Part of a small language model's weights.
Size: 23 layers, width 384, 6 heads of 64 (2 for keys and values), MLP 1024 SwiGLU, vocabulary 16135, 48.7M parameters.
Training: a variant of Adam for these matrices, 339M tokens, 5506 steps.
MLP neurons of a small language model. Each row is named by its layer, matrix (gate and up: input weights; down: output weights) and neuron, and shows model dimensions 224-319. Each number is 500 + 25 x the weight over its row's rms, rounded and kept within 0 to 999. Numbers have three digits each. A neuron's up and down rows have the sign that makes its largest values positive.
After each neuron's rows, "fires after" lists the tokens most often just before its 100 highest values on Wikipedia text that the model never trained on; "fires before" lists the tokens most often just after its 100 highest values on Wikipedia text that the model never trained on.

L3.gate48:482511496457504491515484540521491495470503477494503429480517510503515488544509504478530514507457504488497537467466525487503536491485506483488482468516493509479477501472476519519533506479507490504489499497441483521459507479509488498453491531514467552515531514532482543443517530462524445539
L3.up48:439534535516495513532509488511536517487492506470502471484481493502511545518477493476524461519492433486496521469478540543523486507489506511473481494521502482519479536501443532507490507479506489528466527487483505542472505472485531536475530562467495510475438516562504513468534500480508469502
L3.down48:510484539495500517510536465517527503486533527517544495510497513557503513459533530451504475532452509477453521521500470518470494506498511527471523478522506473555518510531483553456526516487467488489477496497542482474516507473476496536506519550492568497527462526473529486521491485495510542479
fires after: " | ", "″N ", " Chevrolet | "
fires before: " | ", "°", " m | ", "5"

L16.gate340:520507502479499493461495469487481488521494464509498470526509453551507480540525513497485496468458489440468506486539484498530491492502537473542515516507477433480510524496454502494530502516523515512486481498523555531478508486487443504511487510449502501479509515528468502480500491554502467520
L16.up340:465499498529480449507472499509481462466447511480488454514495483472535478455489484527485476486511521488497495513484517516479504554503539524499438538533493454530488512494498532494542512556528497494505493481526476530501503470518513446533518503484487471471497486517489458488488519518529506464
L16.down340:530500487513495478545485512512490487484496507493505485426493514486494456459487503551487554516537496484484472513460490518452465467536477516482495520476458485523523537532509535552494533523492511487526472500493483454465493460480522497480520484531485517505527498483525484562488506498500531494
fires after: "1", "0", "3", " ", "2", "4"
fires before: "0", "1", "2", "23"

L7.gate473:502509515541497487525475494495519490497510512538489460532499473485546467520512495571496515498486504508513514476513472502516531495527501470504536494536518484517474554555516506489548496514460516533494486462485507464488496512508493477485516495492451503475497548524464474507502511467522476496
L7.up473:500453523470476515495478534485522496494484505523519497508472525554499472457480431496495500463503464511463508501512450495525502527527519475517496472504520479509460517487507498479534519515495499499485485431505476486450507439513467503462488479462461485457513539512452513503537518564476522525
L7.down473:517466501487451570462523541503547494494482459488499502510475543543471551504495420509507492503549431489498503527524460486474505531510511547550504457508495497488466498501517473491487512524462492472476506488510490536532489488494495527502462486458465505509494519517471518451469514534502511523
fires after: " | ", "01", "2", " g", " G", "\n"
fires before: " | ", " | −", "00", " m | ", "04", " | +"

L11.gate402:540479504497510517517515503458504493514462526485491514535503463465462512521479460486508490497491494457508506509529555522523527508519491509540505482517473562495442488471478536515494504455521547500500500463468469516446537509457507497484509415503455474497509478455494508497428481518525480463
L11.up402:523469500503507495487512512496489481492463504549485512501476504475534514460507500485508570512462501514500500500527510483490519496501540515515521488527467505499486514510518490496483500456529538458536480456471494503484471479524465496516514504499504529533496474521499486491512504512512483486
L11.down402:512488544478541494483499512493529502488517494465529514510521527520515489529507532506502471457499525486492514516537532529502549471507487511517509478505473491481490425489482451475482517489537531523526515496497496482484510524475427526487472494510461486516467486496499488521467496520465469494
fires after: ".", ") | −"
fires before: " (", ".", ") | ", "% |", ") | −", " | "

L3.gate555:487506481510496535472493497541503499508479505477521525514538527520544551440540503497525481503490529504521429500524469540465538492500488525490495450491463475448497497543516495520481482456501515563494507486523507458474479456518505497460480505491436520467523484502561489446524520500534501513
L3.up555:499494442512444492474517532527512499529507507516506488474543506507529528477516498507527529484526524498529466496479511511487522498546457545506445488482475504486482476530506496517488487450509473529478536445478491461512464488532497524498479479492499484498489536522507497479526534488537490514
L3.down555:470495478489469485474504551485466504554514521527503530497532456501531511475492499452559538518477509512561474509532529487470476495509452498507432541503494506483504499526553472493528507498509488491523537500510494459509483489469480474494491529495555517463466513487544520527484518512497467489
fires after: " | ", "; ", "″N ", " | W ", " "
fires before: " | ", ".", " |", ",", "°"

L11.gate693:479544517507481494491435535532515494505506483509476493479531510468447508502500537503513500522494492539496471509448512523502529512490532486503498500473460539516500465506471481521495505555489499508503471554461508515502543486453526521489506476503445509487502506480507515514559524551494474546
L11.up693:513534481476470531477508500531500485504528532486496524484489496463538488486498502536522501486476464488535479496483500515465548508492466478458471492508506456476524489513476471502513493525472533481532514476490517519482532463538473498475496492524500480523517493479481477551556505520548527473
L11.down693:482494506544537471485508516521506543501533524479501506527498503553492516496489473518496499514513506534511509491496495520495533467504520475469454475486478465507461486517468555466486486480498470474463467515509489498511460495520506528524504498446524520564462511505476549539490523496492488445
fires after: " | ", ") | "
fires before: ".", " | ", " |", ","

L11.gate233:457472503464516470504511518452483500502497507481492518498515483495507495484512508477525497517495494502508489508510503475520508501506509504507478502501536475507498482474472495481527493524489544485441524502481505488437497496531486440502481489475442492542503479486461529452533516475451511470
L11.up233:492497522468474481487561509536512490467517495508503483545472510530484456470534491519516487496488494504485471528491496498521454512509458498547525482491527476491506533505528548511494502501519497489524501489501453504463530499461543507473472480489482522537501499528518495464474476455480518462
L11.down233:539490523462525483469494477491463481500503469501514451504487446457544496500479525481505484489487476508529530514499516471514505508473482498490519433470529511516445490525489495494516518528503510533500516504536512529484500491499533511486501484512475508495532518476516474541525549511536497531
fires after: "2", "–", "1", " (aged ", "-"
fires before: "–", " | ", ":", " | AUS", ") |"

L8.gate961:514490531513508510505464499494517484524492471435516496492527502494526514473511493548538471514532468468480475475477504483478506491476511500522513459459487477529493518520505512538528500519478475548510490513508524537447496527498518494469552514494468487486493455512497479476540474469519458488
L8.up961:538506532508492514507489469518498521528512491474523548543519475477491424525518495510523436484542473501454528481466487487501489443493515518533530466471468443469526524470493471521441477513511512533487493526470515493496497504481494434501540482484521497504485502513515505516507524454531489515
L8.down961:524501520513493487485518486502484503454497531481477490504488504502515466495492511516504477475480479514494553470499433482490505471515479476505531492505464477430513543516502462463515506478471496495490486509480526479502505482456521449478501496479667487535491532496501535468496486476530523489
fires after: "2", "1", " Ek"
fires before: "–", " | ", " |", " |  |", ":", "in"

L3.gate299:515505495464498441537527479495482492472487521468497504508491516488502557484537505513494511468459496465475478488504478508499511506523505471504514495492505454510499542511510459479569502541460506513468489476485484526515495548512502502498524465550493497534500542538502492506533515508519523468
L3.up299:480506523528511476502502459532512500498529496458502498531509523485494530482475481495472558539522478530474513501459486535527510473517523508493487485497494422572468533464487485512494518482520474498510457476501486504494533461503517443494539527489479540475501565481482555500506533545530541491
L3.down299:468517511489467520468506492497513514491508481457509536495516488512476495510497484514491488498501524485469472488497462483546500487461553490496507491509530487526469514470465532500509508489492477492501494493496516483513481511503498441537515470542437516504508520524491534524527507545534532550
fires after: "0", "1", " | "
fires before: "0", "1", " | ", "2", "5"

L11.gate320:495474518557522531512535475512502502500475513465495500524500468467520500520536512519494458504512506552498524459501467528494506494497513471514523479456474484483493534478457481485488467498483507473492556523493463496474457508490494516461551513486511492519456537438545472457498508520462459541
L11.up320:505493469505548482540477518546499459536505499496467419482482490519491486503507532573484483505486494529518468515494523502468472484471513529501497465496453537522495482526491492486489495478557549536512484468504523489494519507486492519526450494551492457483474539513484456474472528487480581472
L11.down320:465483498547556510475475498516525482500480512523496475505458465527490513446520504511494512490557506494491517494518498473516481470496522485504497543482480506505505518485548502504445518475505512532526531516530532481526502471511487496536468485510524507523487536488537485524503442521497483507
fires after: "2", "\n", "1", " Championships", " g"
fires before: "2", " |", " | ", ":", " World", "800"

L16.gate748:488496480508492467514537525499508478483498550477489459508488450497499513483536458550501506534485470499509496473553494515488494461509506502519505482501522513487494521531513457498533495509470511502512489442472490537474503475542544500506484519504465489546501531482483491494511533480530514504
L16.up748:464514495529481509483497536538495495422521479526511480469480459481523500506548529513512479514475474466476482492510498521508434444493521470506519505500521512484529507483502513450529520510503483527497456492488505500472486482496499516485541515531498494462503510506531496527523496467506475501
L16.down748:499498492448508485509483522503454489502512502491513491482505505459499508534507522537511511524493513505485464481546516516500540497512499494504531492470506515516503482505508536524512508509545516508470485463546507540514456466512498542481503513484501527564483517482541497490495486513523491475
fires after: "2", "1", "–", "-"
fires before: "–", " | ", ":", " |"

L16.gate98:551473481510507486501484487464484520539518507543498530505506565469470477514499483520486483503496512499517457519480488519500530485506557537500502467487498523522491490579514492539489481469480534511472487509485512516511491496560513488493516502554456490517521496518527513504519489540478493478
L16.up98:472472452491516459481481517508479479485442528470500475458527529521484530471503545526522504496563496512508448485489507472513479523509519489484475492456531476498484521478484457496512476472491504487494467470508475453472512493503542531496480509502504475503508543540542491562489464494512494493
L16.down98:490468521489550490497487477522466489493496473484522493508530510486500527492502480472509461456493474533496524486494515480492493508469471507460479523487536505454492500465472497487528455525529466483443486501533540441497495483512505473536501478514452512505495556488500512508516476513488526438
fires after: " | ", ".", " |  | −", "| "
fires before: ".", ",", " | ", "% |", " |  | −"

L9.gate562:517531508485553485490480480483483457477560527520524505554484508554500489543506530553513505508478493472511469507473469518505512515541501509507498493495449483497488474574508480524505495481479502542474457466508521473488498488508502484485529473521445514513527543519467483502494534521526507498
L9.up562:496467565488521520520494462501466460515504502518475475504555467519497528488513558511519509506493504500439491500491505508500527495484500497498519499535476487454490507491465528517522513509499487575487454503513536515502535481505521474489538472541498500489513496517477517475524524498478535445
L9.down562:518493480516485524514487486494472510503457490543483496493505525500504504491518543553512514485527517512509475477518469499533497510491515502502530478516493509514530487481471490507486510535516528543476501490542520496513499504497474499457521493496464495488539470519508492492503473508439534462
fires after: " | ", "1", " F"
fires before: " | ", "0", "un", "1"

L3.gate117:505518494573546482470490493436516480515557458519508504498495487485534506510507497488511479453477475499527500504517484492501539521548513492499518506497483531472471481480529478505501472517542503493478511432493484452500518515471533506506490436511453491509483514520488526497492492536467501519
L3.up117:505479503493519534536504541520535469496507532543495477530569521506482514497473473523524496536491467517483584545518496462534476476464517527501503518487485522459515512511516522495492524482523516503476479488514507500473501497544500471496472536511487537532466522457512481484494494476485530514
L3.down117:504512484507512503514487511489491493497491496529437461539511505531517504476471466505494486491491448527484576540511506466530496508467480513496533537494505487471492472486481532519501500471499527518486463497542510464481507517553465474532503528512460549517472528519493473498509478506503535539
fires after: "\n", "| "
fires before: "."

L3.gate760:477498522496516483525474545489525473473462543459508544507476494538485527444492495543488501464506461523504505514475505486532484530516494486534496494484556504480517528541514489491504446512516511508464492505542513543507492507489473511463494482479493502500529511488480524529470491486526525484
L3.up760:486500522501495544532519511494476500482501477481518495471450519530462482503514464527500488462495499516503495496517497525495486531479478529541499502507536519453519511524491479477469469493495517472528502468510469545487506479477479513484564479509503525511496511490422509550467515481523515492
L3.down760:466537522489486532491459505497484481496484490486467526532495479499497465506516478480504520500493510525506514510528512486496537495482536528509473557514483523524474468497506529489507491555506526501515530483504514476528532462549530508491512501508540485480500469470490526473532507523487488493
fires after: "| ", "–", ":", " |", "1", "\n"
fires before: ".", "| ", " |", " | \"", " | December ", " pm"

L3.gate879:467495498487529516497451492533524491469506481492517510508503527547536528506548500484465552505524505512480523502475466531500562488514506559485517488535478477521533515500500542520493466472496447514514467476492466477507490456491518484476534500519494473484531528533500482491514516492518502455
L3.up879:488494506485468531501493520478526506481487516530464509526465514498540472500518496498507497482496487516466544509520470489464518476498522495456453500501503504525489477472473511435516554542504525495517472500535512502479539522494482486500520470508491499543485479504512516483479482521515486515
L3.down879:495518510491494486539504502518522493496511502487496517533494541500539473527549472498467520481604519508517538517497521474512516533506503502484517495497515469526490523524484562495506491512490494479518457469518493510482493476530516585514508479513523492493514492545482513539485493498493506500
fires after: "0", " | ", "; ", " ("
fires before: "0", "1", "2", " |", "; "